MLP neurons of a small language model. Each row is named by its layer, matrix (gate and up: input weights) and neuron, and shows model dimensions 176-239. Each number is 50 + 10 x the weight over its row's rms, rounded and kept within 0 to 99. A neuron's up and down rows have the sign that makes its largest values positive.
After each neuron's rows, "fires on" lists the tokens most often at its 100 highest values on Wikipedia text that the model never trained on.

L2.gate333:51 51 43 52 60 71 50 46 48 49 50 47 61 44 61 49 52 58 72 56 37 44 47 51 59 43 53 55 51 44 43 53 47 54 60 44 43 59 36 59 55 56 62 44 48 36 63 53 43 39 37 68 57 51 53 55 47 48 41 35 63 43 45 42
L2.up333:44 55 46 27 47 35 38 63 68 33 49 46 42 51 58 45 50 49 52 39 40 53 29 49 49 54 59 63 64 40 55 63 63 48 52 58 60 67 35 51 51 45 28 66 36 57 45 43 55 43 43 40 51 39 70 57 55 52 56 57 51 42 52 20
fires on: "and", "ore", "ere"

L2.gate687:67 50 29 41 54 42 66 53 53 35 49 65 51 56 38 62 53 71 59 33 59 48 54 55 42 43 35 50 35 63 41 56 50 60 41 40 46 57 54 59 43 41 62 50 44 49 45 34 47 46 45 62 62 50 63 32 43 47 52 50 55 51 37 51
L2.up687:51 74 44 61 39 54 51 36 59 51 37 51 44 59 69 22 57 55 49 35 51 53 64 44 31 68 71 48 36 50 44 57 39 43 43 43 61 48 66 56 30 48 50 42 43 53 60 61 49 38 45 75 51 51 66 55 48 45 58 51 56 46 67 59
fires on: "od", "im", "el", "in", "ings", "ell"

L2.gate325:50 38 51 39 56 62 40 53 47 32 48 49 48 49 44 45 46 69 53 63 49 51 50 55 47 45 50 42 59 65 49 52 59 34 52 61 43 48 49 40 53 79 44 51 48 60 36 31 60 66 57 47 41 46 72 36 50 48 45 38 38 37 39 56
L2.up325:44 40 55 40 38 31 36 50 66 53 49 73 54 45 49 40 46 43 70 41 51 45 43 48 53 56 51 62 65 33 59 55 61 62 35 41 35 56 62 58 60 59 44 52 47 48 54 57 40 60 59 76 49 55 66 61 55 44 63 62 60 58 56 57
fires on: " of", "ill", "f", "m", " set", "eries"

L2.gate773:50 76 41 58 53 47 33 49 42 54 52 47 50 58 44 48 73 44 62 47 50 55 48 56 61 38 33 47 43 35 40 67 56 66 59 52 64 35 65 51 51 51 51 56 39 52 56 38 59 82 64 53 52 42 48 45 65 48 70 60 52 42 72 50
L2.up773:51 48 75 55 29 57 53 53 44 59 76 65 43 49 64 37 55 52 50 61 40 63 53 55 50 56 33 43 34 49 57 36 49 48 59 56 74 34 61 61 45 61 58 55 49 55 67 50 39 41 43 56 58 42 33 62 39 44 44 45 53 43 44 51
fires on: "ang", "in", " down", "eng", "ing"

L2.gate1140:32 65 64 59 55 34 36 53 38 56 45 28 39 49 48 47 52 54 58 62 75 47 52 45 73 28 38 49 58 56 54 40 53 45 37 48 63 49 59 54 51 51 60 47 45 44 29 45 49 52 48 49 51 56 54 37 60 63 46 27 65 57 31 55
L2.up1140:43 55 51 56 54 57 52 60 47 46 59 35 49 63 52 44 52 39 47 41 34 51 59 49 35 55 60 71 50 42 53 39 59 31 50 53 51 50 44 65 62 49 39 50 33 51 52 53 52 58 51 39 58 47 65 52 46 52 52 58 53 70 45 43
fires on: " port", " Port", "eat", "off"

L2.gate323:36 54 68 53 53 66 51 59 49 36 47 37 49 47 62 36 73 46 67 36 61 43 44 65 39 31 50 53 54 30 44 46 48 51 44 47 48 53 49 76 52 53 52 75 57 51 46 43 45 59 27 46 43 65 47 58 53 39 46 44 53 66 52 53
L2.up323:54 61 56 53 39 52 37 39 43 51 40 41 51 51 62 34 54 40 36 43 52 34 40 56 61 59 41 40 60 64 47 60 60 62 46 56 55 53 49 42 41 53 38 51 51 51 62 49 58 41 49 44 39 43 58 51 61 49 51 50 40 56 52 41
fires on: "a", "og", "ö", "and", "eh", "00"

L2.gate711:65 49 55 50 61 52 67 56 48 43 42 50 47 58 77 47 33 45 49 50 56 45 40 44 39 54 57 50 37 44 48 47 31 32 36 49 28 78 64 57 41 44 41 57 48 47 53 41 55 51 30 73 50 49 56 38 45 61 48 33 38 68 36 38
L2.up711:55 41 46 41 58 62 44 44 46 58 58 47 63 54 55 40 29 46 49 60 31 48 67 47 32 65 61 37 58 45 70 61 78 47 41 51 41 45 74 27 47 42 46 40 63 57 52 67 54 48 51 59 42 59 50 40 50 49 39 49 49 57 61 44
fires on: " be", "ly", "an", " not", "'t", "yn"

L2.gate634:58 40 48 64 52 56 57 59 56 38 57 48 61 60 61 45 39 51 51 63 36 57 55 50 50 51 42 51 56 62 60 46 42 40 57 39 36 46 44 47 35 45 50 53 51 35 55 58 60 47 43 44 34 42 68 32 45 57 65 56 53 43 30 53
L2.up634:59 53 43 58 56 54 64 38 43 47 48 32 48 62 62 30 48 43 48 41 43 55 44 39 43 54 69 57 52 48 60 63 47 47 57 36 75 42 38 55 47 48 53 55 39 67 54 54 62 51 61 47 40 37 48 61 44 52 52 61 56 54 60 66
fires on: "T", "t", "im", " played", " served", "at"

L2.gate1232:66 43 44 40 47 39 46 68 54 55 38 55 50 57 22 57 49 32 58 47 46 43 63 58 66 50 38 56 38 52 40 50 45 73 40 60 73 49 63 64 51 61 43 44 51 51 60 52 56 49 46 41 41 40 55 40 59 50 64 61 37 47 35 46
L2.up1232:68 54 63 48 43 54 56 61 45 46 57 56 54 54 45 53 65 39 60 55 51 67 50 62 59 29 62 57 54 57 53 60 58 53 45 53 59 61 50 67 40 63 53 59 66 68 51 52 49 39 53 62 52 76 53 35 28 38 50 61 50 59 54 41
fires on: " up", " down", "art", "up", "off"

L2.gate907:48 48 54 60 47 38 47 46 56 32 52 51 48 44 43 52 49 58 77 68 51 51 51 44 41 34 38 53 47 40 32 65 43 51 40 48 31 52 48 48 45 72 40 66 50 34 57 48 45 43 39 65 46 60 67 60 34 60 31 61 57 45 55 59
L2.up907:58 53 54 62 51 59 28 53 47 41 54 74 36 53 48 61 40 43 54 34 34 43 52 80 44 51 81 47 46 65 58 40 53 58 57 52 48 50 44 55 51 44 51 53 32 54 65 51 50 51 55 56 53 66 29 54 45 44 45 47 70 49 51 41
fires on: "ers", "ist", " author", "ian", "ors", "er"

L2.gate906:46 46 43 57 41 40 49 40 65 50 57 58 60 66 58 35 45 42 48 59 47 40 37 41 53 50 41 47 43 55 50 51 22 35 49 58 45 38 56 45 66 46 46 53 61 28 68 59 39 57 46 46 57 54 48 55 50 53 59 47 41 34 56 42
L2.up906:49 56 54 65 42 49 49 42 72 46 56 56 50 28 52 57 57 49 53 54 48 56 55 40 66 38 58 66 61 50 63 47 66 54 66 44 46 58 40 67 42 58 70 53 50 44 51 62 53 29 55 49 36 43 48 46 36 48 42 78 58 41 44 56
fires on: " to", "ing", "ed", " of", "ate", "ize"

L2.gate767:65 54 32 45 30 49 51 59 53 45 41 32 71 54 53 44 36 52 50 36 64 45 41 63 50 43 40 47 65 51 52 65 50 58 54 58 32 68 53 52 44 69 46 30 48 71 70 28 46 51 50 28 38 43 43 51 43 54 57 57 39 70 43 54
L2.up767:50 47 45 55 61 52 58 47 33 55 39 42 54 64 56 49 54 48 63 63 58 67 60 66 38 53 59 58 67 48 62 46 44 66 64 44 45 67 59 51 49 47 60 45 46 40 48 56 64 71 53 54 40 47 48 60 56 70 49 44 41 56 58 36
fires on: " mi", "J", "N", " ft", "C", "W"

L2.gate953:41 49 53 57 62 55 66 59 52 48 58 68 50 44 36 69 53 49 43 45 41 48 62 43 71 46 46 46 54 58 51 62 47 28 57 44 55 63 31 36 41 52 47 40 37 46 37 51 43 52 57 55 47 50 44 36 48 64 56 40 56 57 31 38
L2.up953:54 56 40 48 53 42 48 44 63 34 43 54 46 37 48 56 38 78 42 47 59 40 44 52 62 49 55 34 66 51 36 56 45 31 58 60 50 42 59 55 50 50 43 44 60 40 38 62 70 61 46 40 28 52 45 51 43 43 26 47 62 52 44 51
fires on: " sc", " exper", "ot", " eng", " prop", " expl"

L2.gate237:60 54 64 35 59 57 53 62 45 31 57 57 46 56 41 56 52 44 62 49 39 53 43 36 65 45 63 61 47 67 59 47 56 53 31 43 58 58 65 57 63 52 47 37 53 49 56 29 64 60 57 50 51 62 61 51 54 65 53 54 57 54 48 31
L2.up237:43 35 37 61 32 39 44 48 41 50 49 41 55 52 62 72 58 42 49 31 37 43 45 51 57 38 55 56 54 56 66 30 66 56 52 59 60 54 56 49 54 47 46 41 41 40 33 48 43 50 55 82 38 51 36 43 69 67 51 54 42 50 53 45
fires on: "ell", "and", "ele", "at", "ton", "os"

L2.gate471:50 50 50 47 45 32 45 60 46 34 67 39 62 47 50 54 70 46 70 48 47 46 45 43 52 63 55 61 47 52 52 65 54 33 64 49 56 52 38 49 51 48 43 44 41 26 38 47 35 51 49 36 47 48 62 58 48 41 52 51 63 56 28 36
L2.up471:41 47 67 55 39 45 53 43 52 64 47 55 36 56 63 53 51 58 47 42 49 60 42 54 47 45 50 52 64 44 51 50 40 42 41 50 51 61 56 65 46 35 46 55 32 54 47 47 49 54 51 34 48 47 57 47 42 52 59 34 33 49 52 52
fires on: "ag", "ard", "ode", "ember", "one", "ave"

L2.gate635:53 49 62 48 45 42 43 80 46 50 58 44 53 51 33 38 45 60 49 51 56 24 39 45 50 69 60 58 46 44 39 57 44 64 46 44 60 36 41 57 42 52 48 62 53 56 60 41 54 57 39 62 66 43 30 42 52 58 40 47 54 57 62 48
L2.up635:51 45 42 47 38 39 63 39 48 43 63 50 43 59 45 46 43 58 52 39 37 43 39 58 61 48 57 55 61 58 46 44 42 35 65 61 55 32 38 48 43 48 51 51 63 74 33 66 58 54 52 42 50 53 63 48 55 82 48 56 51 43 36 63
fires on: "is", " that", "ell", "er", "or"

L2.gate22:50 55 53 38 56 58 53 74 38 60 41 43 45 49 66 39 60 32 46 52 47 54 53 52 48 46 53 52 59 46 52 68 35 46 56 31 61 63 40 61 68 51 32 52 52 51 45 42 53 37 43 50 52 44 49 36 49 45 27 43 56 48 37 43
L2.up22:70 48 45 61 37 45 60 49 62 49 34 39 62 40 50 43 42 51 62 38 50 29 49 47 67 64 55 56 43 64 47 57 44 46 60 43 60 62 53 42 23 60 56 61 55 30 46 52 47 42 51 59 47 64 42 42 51 52 53 44 48 44 46 47
fires on: "ter", "ele", " con", "et", "a"

L2.gate447:63 62 56 47 60 58 41 53 54 46 47 67 56 46 63 56 56 38 54 56 56 53 69 39 60 29 52 45 58 69 51 38 54 54 51 47 69 62 60 56 61 42 42 51 35 42 72 36 43 60 46 60 40 46 65 34 44 58 61 48 49 52 30 47
L2.up447:64 44 62 56 58 59 64 46 44 52 42 36 56 45 37 53 44 52 32 43 64 24 40 36 55 47 70 39 54 52 65 59 45 58 60 48 66 66 47 42 62 44 45 33 34 37 38 37 63 58 36 51 50 60 41 54 47 43 37 52 70 50 46 51
fires on: " sc", " Sc", "a"

L2.gate358:51 50 63 52 42 47 68 37 56 46 43 48 70 53 30 58 53 44 45 44 35 48 48 61 56 47 51 50 41 52 64 47 58 61 42 52 35 56 56 35 46 29 27 60 60 53 56 49 52 55 48 49 53 55 34 46 38 49 37 53 36 43 55 55
L2.up358:39 70 35 64 44 53 53 55 65 52 73 51 46 62 42 43 50 51 46 49 40 70 58 60 59 63 47 77 39 64 63 55 52 44 47 56 44 47 76 55 58 50 50 57 52 27 48 39 46 41 37 43 41 42 52 64 53 36 60 44 54 52 45 44
fires on: " used", " to", "iber", " may", "tern", "igned"

L2.gate38:72 56 46 51 46 37 37 46 51 51 43 35 40 41 64 45 57 46 53 27 73 40 53 35 59 50 59 43 39 61 46 39 37 56 65 41 51 42 46 49 37 47 37 46 61 57 52 48 45 43 66 46 42 53 72 40 49 51 61 36 50 44 46 71
L2.up38:58 70 67 52 52 45 43 54 51 54 37 38 54 59 77 63 56 50 67 40 51 49 38 62 69 43 46 37 39 65 55 36 36 43 39 52 47 42 49 66 43 47 42 42 52 52 50 59 42 40 53 55 39 66 60 35 57 43 49 55 46 49 43 53
fires on: "9", "3", "4", "7", "2", "6"

L2.gate950:41 63 30 35 42 54 64 38 48 56 57 40 50 58 44 32 29 49 51 56 31 28 63 52 56 44 56 47 52 40 43 40 44 55 51 70 45 65 53 49 62 55 63 49 69 47 60 46 54 53 59 51 66 49 36 59 46 45 46 38 39 46 41 53
L2.up950:43 33 35 44 37 40 50 29 64 39 35 45 65 69 46 50 56 68 53 36 43 46 43 51 65 52 47 64 58 54 55 39 56 47 69 64 41 40 40 30 49 60 70 53 46 48 56 65 54 50 62 54 33 47 48 40 47 45 45 43 52 61 54 62
fires on: "es", " came", "ing", "s", "ans", "e"

L2.gate65:65 54 56 54 44 55 41 40 47 48 45 57 66 56 34 51 47 43 64 60 48 67 43 43 51 47 68 53 68 49 49 53 61 34 69 49 46 51 50 53 64 40 58 45 55 40 46 61 45 38 53 44 43 46 49 45 41 46 58 32 74 25 50 40
L2.up65:50 35 55 66 51 38 47 67 48 53 36 56 73 72 53 43 47 49 58 58 55 45 44 50 70 50 52 35 68 46 56 37 54 37 60 32 70 45 54 47 64 52 45 72 53 52 40 46 63 46 42 42 58 47 43 28 64 49 50 43 54 40 34 47
fires on: " sp", " Sp", "sp"

L2.gate459:30 52 32 42 55 47 38 61 41 34 52 47 56 54 72 53 36 56 57 49 52 37 41 49 55 21 45 60 52 41 48 49 40 46 46 58 46 46 58 52 27 54 45 38 53 58 62 65 55 53 51 42 48 51 48 54 49 53 58 51 71 36 56 40
L2.up459:64 43 79 53 70 64 37 55 39 31 49 53 51 50 61 63 54 47 60 49 37 51 65 39 51 41 54 53 33 62 50 42 40 39 38 57 58 31 53 53 50 42 69 47 60 55 44 58 55 72 68 49 74 57 55 50 49 40 46 52 50 51 54 43
fires on: " (\"", "il", "am", "ab", "ory", " \""

L2.gate42:52 57 38 53 49 56 61 41 46 62 46 40 44 65 49 26 25 64 49 64 53 44 72 47 50 56 39 32 46 53 24 35 45 73 51 53 52 61 31 39 42 61 28 41 58 58 58 54 54 36 58 62 68 36 59 52 40 50 53 55 50 54 57 52
L2.up42:52 40 39 53 58 66 39 47 44 69 34 44 45 26 46 51 48 39 54 54 48 49 46 45 38 51 44 64 61 35 56 39 52 52 40 44 58 54 57 40 56 61 43 23 42 64 40 56 53 40 41 54 46 44 64 54 62 36 44 57 54 56 59 53
fires on: "i", "et", "s", "le", "l"

L2.gate728:42 61 39 63 43 41 33 65 39 42 43 53 44 40 62 54 69 52 59 47 46 31 57 47 57 35 46 49 46 48 40 40 45 57 45 61 66 31 36 57 61 58 39 47 44 60 62 49 35 55 51 28 49 58 56 37 59 44 51 66 65 49 35 48
L2.up728:46 41 44 45 63 62 55 69 68 52 58 58 72 52 59 56 42 40 53 41 49 34 43 33 50 45 43 60 57 47 63 41 56 50 59 56 52 43 44 47 37 70 50 43 51 49 37 27 52 46 51 37 24 49 53 64 62 59 42 48 37 60 46 39
fires on: " h", " sl"

L2.gate1095:48 53 53 58 29 39 45 49 47 37 58 57 54 54 55 50 46 47 59 52 64 30 56 52 56 42 57 53 40 50 45 46 26 41 32 59 55 69 46 46 42 46 42 54 53 44 62 62 71 51 53 48 52 68 49 38 52 51 43 44 44 58 57 33
L2.up1095:48 63 40 60 56 51 30 45 33 49 26 52 64 59 50 57 58 66 57 60 71 56 54 61 52 43 50 38 50 53 50 60 37 51 55 64 43 44 59 44 56 44 66 51 45 38 36 44 36 63 50 58 49 66 37 49 44 52 44 50 71 42 54 50
fires on: " Bl", " bl", "198", "all", " Char", " rev"

L2.gate527:50 50 64 44 41 58 45 57 33 50 47 38 56 41 53 54 45 40 48 49 58 52 63 50 63 46 39 57 55 59 46 47 41 49 63 56 64 29 60 68 62 55 31 44 58 46 53 44 55 56 52 55 63 45 29 25 42 66 66 39 84 44 41 38
L2.up527:59 48 48 57 48 50 41 59 38 52 42 55 57 38 39 46 43 68 51 59 40 49 52 42 44 46 34 29 59 47 50 45 30 46 33 37 60 56 66 58 72 64 46 52 53 51 46 43 52 49 44 38 25 57 46 53 70 55 42 41 48 59 56 41
fires on: "ig", "ad", "ug", "id"

L2.gate1135:43 57 62 44 49 46 58 48 65 48 30 46 72 42 60 70 34 56 54 41 55 48 67 52 42 46 37 60 42 49 66 55 49 51 65 44 49 44 39 45 46 46 47 41 54 62 46 40 34 59 32 39 62 43 37 47 44 46 54 40 69 55 46 18
L2.up1135:24 67 64 34 54 46 43 47 65 45 37 57 61 46 41 55 52 52 48 42 56 33 54 48 47 42 38 45 71 47 60 69 60 54 49 42 56 63 63 59 40 49 65 40 67 41 44 52 47 42 56 69 52 55 51 49 47 54 48 49 56 31 47 45
fires on: "let", "es", "ult", "as", "ales"

L2.gate347:63 34 40 41 38 57 60 49 53 70 42 43 51 47 54 46 56 47 72 52 41 43 55 65 30 36 50 59 50 59 65 37 51 62 51 73 45 60 49 63 42 44 30 49 75 38 46 39 57 51 43 51 46 59 59 24 50 35 43 42 36 48 51 48
L2.up347:54 43 50 66 44 66 69 41 40 58 43 52 53 30 52 38 40 54 58 70 58 31 61 47 55 38 40 60 50 53 55 40 64 63 51 68 64 40 50 62 32 51 59 56 52 47 61 41 44 49 49 45 58 52 50 30 57 48 62 49 32 39 43 66
fires on: "3", "2", "1", "7", "4", "6"

L2.gate1237:45 49 65 47 48 42 54 37 51 51 59 41 49 48 53 48 52 54 62 57 47 27 65 62 56 56 62 61 55 43 30 37 59 51 45 49 38 60 60 64 48 55 37 56 50 81 49 78 43 44 33 65 51 68 59 47 44 67 61 65 52 57 70 66
L2.up1237:36 45 42 26 47 48 36 65 53 53 58 32 41 48 48 50 62 40 47 80 53 48 45 44 53 55 48 55 56 46 40 62 47 37 69 53 61 51 59 48 45 34 48 69 69 48 56 47 58 50 49 38 32 38 68 31 53 69 36 66 69 44 49 43
fires on: "y", " education", " health", "alth", " social"

L2.gate260:60 66 68 64 48 57 68 40 47 50 56 57 49 56 63 42 44 43 30 37 50 44 42 54 51 43 45 41 52 46 57 51 35 48 44 54 57 50 63 41 44 58 58 48 68 52 48 37 61 62 46 54 45 49 34 41 24 64 58 55 43 64 44 44
L2.up260:51 68 55 59 67 35 53 50 61 53 63 46 44 40 68 34 50 53 54 22 30 50 49 48 59 54 48 34 45 53 54 44 45 45 51 39 48 52 46 49 57 64 57 28 56 25 43 63 35 41 57 64 37 51 55 43 44 45 60 47 36 40 42 39
fires on: "ions", "inals", "ations", "inal", "ested"

L2.gate50:54 56 56 50 30 62 46 45 62 44 62 62 59 63 57 43 51 69 47 27 36 50 60 56 62 51 57 39 48 41 52 42 37 48 44 59 65 41 62 52 29 46 44 57 58 63 57 72 60 52 46 49 47 50 43 53 28 67 44 62 57 61 39 63
L2.up50:65 59 62 66 65 59 26 43 57 51 52 52 50 48 50 53 55 51 47 54 32 51 38 42 46 62 77 43 76 44 48 34 51 66 50 49 63 47 65 35 41 70 36 38 47 52 54 46 42 41 43 33 42 61 59 54 55 57 47 59 60 72 44 42
fires on: "ions", "ations", "ts", "les", "ities", "ases"

L2.gate349:35 60 55 58 51 30 48 49 46 47 49 51 36 50 46 51 35 55 64 47 44 39 58 65 63 59 68 42 52 46 28 38 46 41 55 40 49 38 57 63 42 33 33 70 43 59 58 63 54 43 53 49 48 48 47 31 34 47 51 45 70 36 41 28
L2.up349:48 67 52 47 39 34 52 36 49 58 41 64 51 50 44 56 49 27 59 58 37 64 42 52 55 46 48 43 42 57 56 37 36 37 67 45 34 58 46 58 45 50 39 48 40 36 58 76 46 52 72 44 52 44 45 36 41 51 43 49 54 33 32 45
fires on: "M", "O", "L"

L2.gate31:62 49 42 66 57 53 53 55 44 47 41 51 35 56 60 51 68 35 48 46 48 57 62 69 40 49 51 64 46 52 38 26 55 53 48 49 64 61 51 51 48 53 37 55 49 60 49 46 65 64 43 35 38 46 54 36 52 60 49 57 57 34 46 45
L2.up31:48 42 51 59 47 37 44 25 44 57 42 72 54 34 47 52 47 56 49 48 42 35 57 47 52 61 46 48 25 31 44 69 49 39 62 50 50 55 44 50 39 41 75 60 42 48 52 54 35 57 54 58 56 39 50 54 37 56 43 53 49 36 53 57
fires on: "up", "et", " en", "ports", "ele", "N"

L2.gate121:58 51 56 47 47 58 59 40 52 46 47 49 49 54 44 40 52 36 45 61 50 42 55 42 61 43 51 53 58 65 47 49 29 41 53 50 48 45 40 54 63 46 40 44 57 30 49 53 54 62 67 44 64 58 41 58 54 53 56 36 41 51 53 51
L2.up121:56 31 34 27 42 50 51 35 43 41 62 50 47 56 54 37 32 47 44 63 52 65 51 44 48 47 41 52 57 62 49 48 39 43 47 64 49 59 50 50 48 57 65 59 46 52 62 49 52 33 36 62 56 58 43 50 50 39 43 54 44 52 42 43
fires on: "ing", "ed", " ass", "nd", "es"

L2.gate78:57 60 36 54 51 51 48 61 46 35 51 61 44 63 56 50 68 47 63 48 37 43 45 38 36 38 59 39 56 63 45 50 46 53 28 43 47 60 48 38 51 59 38 61 40 35 38 40 61 50 45 51 54 46 49 38 45 58 51 61 41 52 29 32
L2.up78:51 48 42 71 42 43 54 56 63 49 64 55 45 33 45 60 43 39 41 50 45 44 62 58 51 57 52 50 55 47 52 57 71 69 49 44 50 49 53 49 42 64 54 58 44 49 64 56 63 42 50 54 53 51 54 64 58 50 57 55 42 54 37 49
fires on: "M", "ym", "house", " Record", "m", " Engine"

L2.gate1228:45 48 50 57 68 55 56 31 38 56 41 44 57 38 70 49 39 56 62 56 45 60 50 55 43 47 40 45 53 29 43 48 31 41 44 44 59 63 55 61 39 45 51 52 53 62 59 75 54 47 43 50 39 52 57 48 65 61 35 56 41 45 52 72
L2.up1228:42 37 48 43 46 58 50 51 31 44 70 41 47 41 57 55 60 42 58 67 37 54 52 46 49 28 56 73 42 64 68 34 51 60 62 47 59 37 57 56 55 61 36 57 52 54 48 51 60 43 58 53 62 40 65 53 59 37 50 59 50 44 47 38
fires on: " \"", " (\"", "\"", "a"

L2.gate551:59 44 52 41 55 44 40 42 65 45 43 60 48 42 53 61 57 46 67 49 46 56 46 69 51 50 53 27 44 39 41 39 59 38 53 62 37 32 61 47 38 48 47 57 41 61 45 69 54 57 47 71 63 65 63 57 57 42 50 47 57 42 40 49
L2.up551:52 63 52 48 55 38 53 58 42 56 42 57 53 28 37 57 58 56 64 50 44 50 45 45 66 46 57 41 50 56 48 42 52 69 43 55 43 52 75 48 41 29 59 47 47 28 65 47 40 37 71 38 48 45 54 48 71 69 39 41 37 53 37 49
fires on: " program", "D", "M", " Stadium", "id", "ick"

L2.gate909:51 43 46 37 65 63 60 59 38 44 39 63 56 57 42 62 58 41 64 54 44 55 39 42 48 48 62 51 54 58 46 60 48 48 60 32 38 66 36 36 60 51 46 47 36 40 55 44 46 56 50 67 47 60 64 45 40 37 38 33 39 46 57 34
L2.up909:52 37 33 48 43 54 73 36 56 47 59 52 54 54 52 29 46 57 54 54 67 49 52 48 54 51 55 68 26 55 54 53 68 35 41 58 49 61 60 36 45 60 55 47 55 47 59 54 66 36 43 47 45 54 48 31 51 51 37 56 34 37 50 58
fires on: "en", "D", "ul", " und", " Und", " Stan"

L2.gate1029:56 59 45 55 60 55 34 60 55 68 34 42 50 40 47 57 73 41 48 68 57 48 43 49 50 56 46 62 45 51 63 63 48 52 44 56 41 60 48 45 42 62 64 46 47 40 41 34 54 67 26 54 38 64 58 63 60 54 44 44 37 55 50 54
L2.up1029:47 57 54 52 44 57 54 58 52 50 55 39 42 48 67 64 50 64 58 51 52 46 70 41 29 51 65 44 57 45 36 50 38 33 37 34 47 39 26 59 49 46 51 53 60 62 60 67 39 50 33 59 49 49 42 48 47 43 59 61 77 54 44 41
fires on: "atter", "ier", "iers", "ote", "ano", "ower"

L2.gate904:46 54 49 69 49 67 44 41 61 52 45 40 44 57 52 41 66 39 48 40 45 50 66 46 62 48 47 44 68 61 52 45 46 24 61 65 34 56 65 47 47 40 48 49 68 58 51 70 40 55 64 28 62 56 56 36 43 42 50 43 54 55 50 51
L2.up904:61 46 47 43 40 34 52 52 48 35 57 33 44 49 45 40 31 51 48 36 70 50 42 62 42 47 53 52 52 61 45 57 57 50 59 37 49 43 30 42 50 47 46 40 70 44 45 42 64 48 44 60 47 55 53 53 41 54 46 51 60 43 26 42
fires on: "ing", "ated", " was", "ed", "ating", " awarded"

L2.gate0:59 39 39 48 48 42 39 61 55 40 36 54 51 41 42 57 61 44 70 50 40 45 36 42 38 53 60 49 59 58 48 45 64 48 68 53 59 51 61 43 61 72 27 60 44 53 68 44 38 72 63 43 41 43 57 40 60 42 24 57 52 55 50 48
L2.up0:54 57 64 57 39 54 34 57 58 40 59 42 48 54 59 59 45 53 44 65 59 62 42 42 36 75 55 54 53 45 57 41 51 75 56 52 40 43 35 45 66 71 66 34 55 53 55 56 58 65 61 33 48 50 68 48 31 38 40 43 55 61 35 60
fires on: ")", "ed", "ockey", "l", "k"

L2.gate1004:70 40 40 53 61 62 37 75 47 53 34 49 49 37 66 50 60 37 59 46 65 54 57 47 59 43 51 38 48 59 44 52 44 57 51 72 50 56 53 55 41 51 25 60 73 38 53 59 39 43 53 45 56 53 62 43 41 47 51 48 49 36 44 61
L2.up1004:65 58 41 46 52 58 44 54 33 49 33 48 46 37 62 60 59 50 54 48 48 30 47 37 75 49 44 41 42 36 34 40 28 55 50 48 32 54 59 56 49 54 50 47 55 51 60 32 52 31 64 57 36 57 54 41 35 61 46 55 50 59 57 56
fires on: "5", "8", "2", "6", "4"

L2.gate710:32 49 34 37 56 58 46 48 65 53 28 50 43 46 51 61 40 44 45 47 38 51 55 41 41 53 64 72 47 59 51 50 49 63 45 37 34 29 52 47 71 45 44 55 42 32 59 46 38 28 45 50 41 56 50 38 42 66 32 32 35 42 32 47
L2.up710:34 34 55 35 60 41 29 56 57 60 55 53 35 54 32 75 57 66 46 43 51 35 54 79 61 55 59 42 50 47 39 45 52 38 68 51 66 31 26 55 56 70 63 54 56 58 48 62 58 40 49 43 63 30 53 54 51 46 41 62 55 56 42 62
fires on: "t", "l", "ant", "emb", "ri", "k"

L2.gate368:62 61 42 61 47 36 45 54 64 56 57 30 56 67 60 46 51 29 58 54 60 47 54 45 47 44 56 59 48 44 53 39 46 55 62 52 36 57 36 44 41 61 44 45 60 59 58 56 61 51 48 33 54 57 54 41 48 59 50 55 39 37 65 42
L2.up368:44 48 48 46 23 43 63 41 53 44 39 64 60 40 55 41 43 52 64 54 61 37 54 40 39 49 61 49 49 55 51 46 58 41 39 56 52 57 54 46 51 63 51 61 47 50 60 42 55 62 51 37 44 57 59 41 67 48 57 46 39 64 57 46
fires on: "=", "9", "2", "1", "6", " for"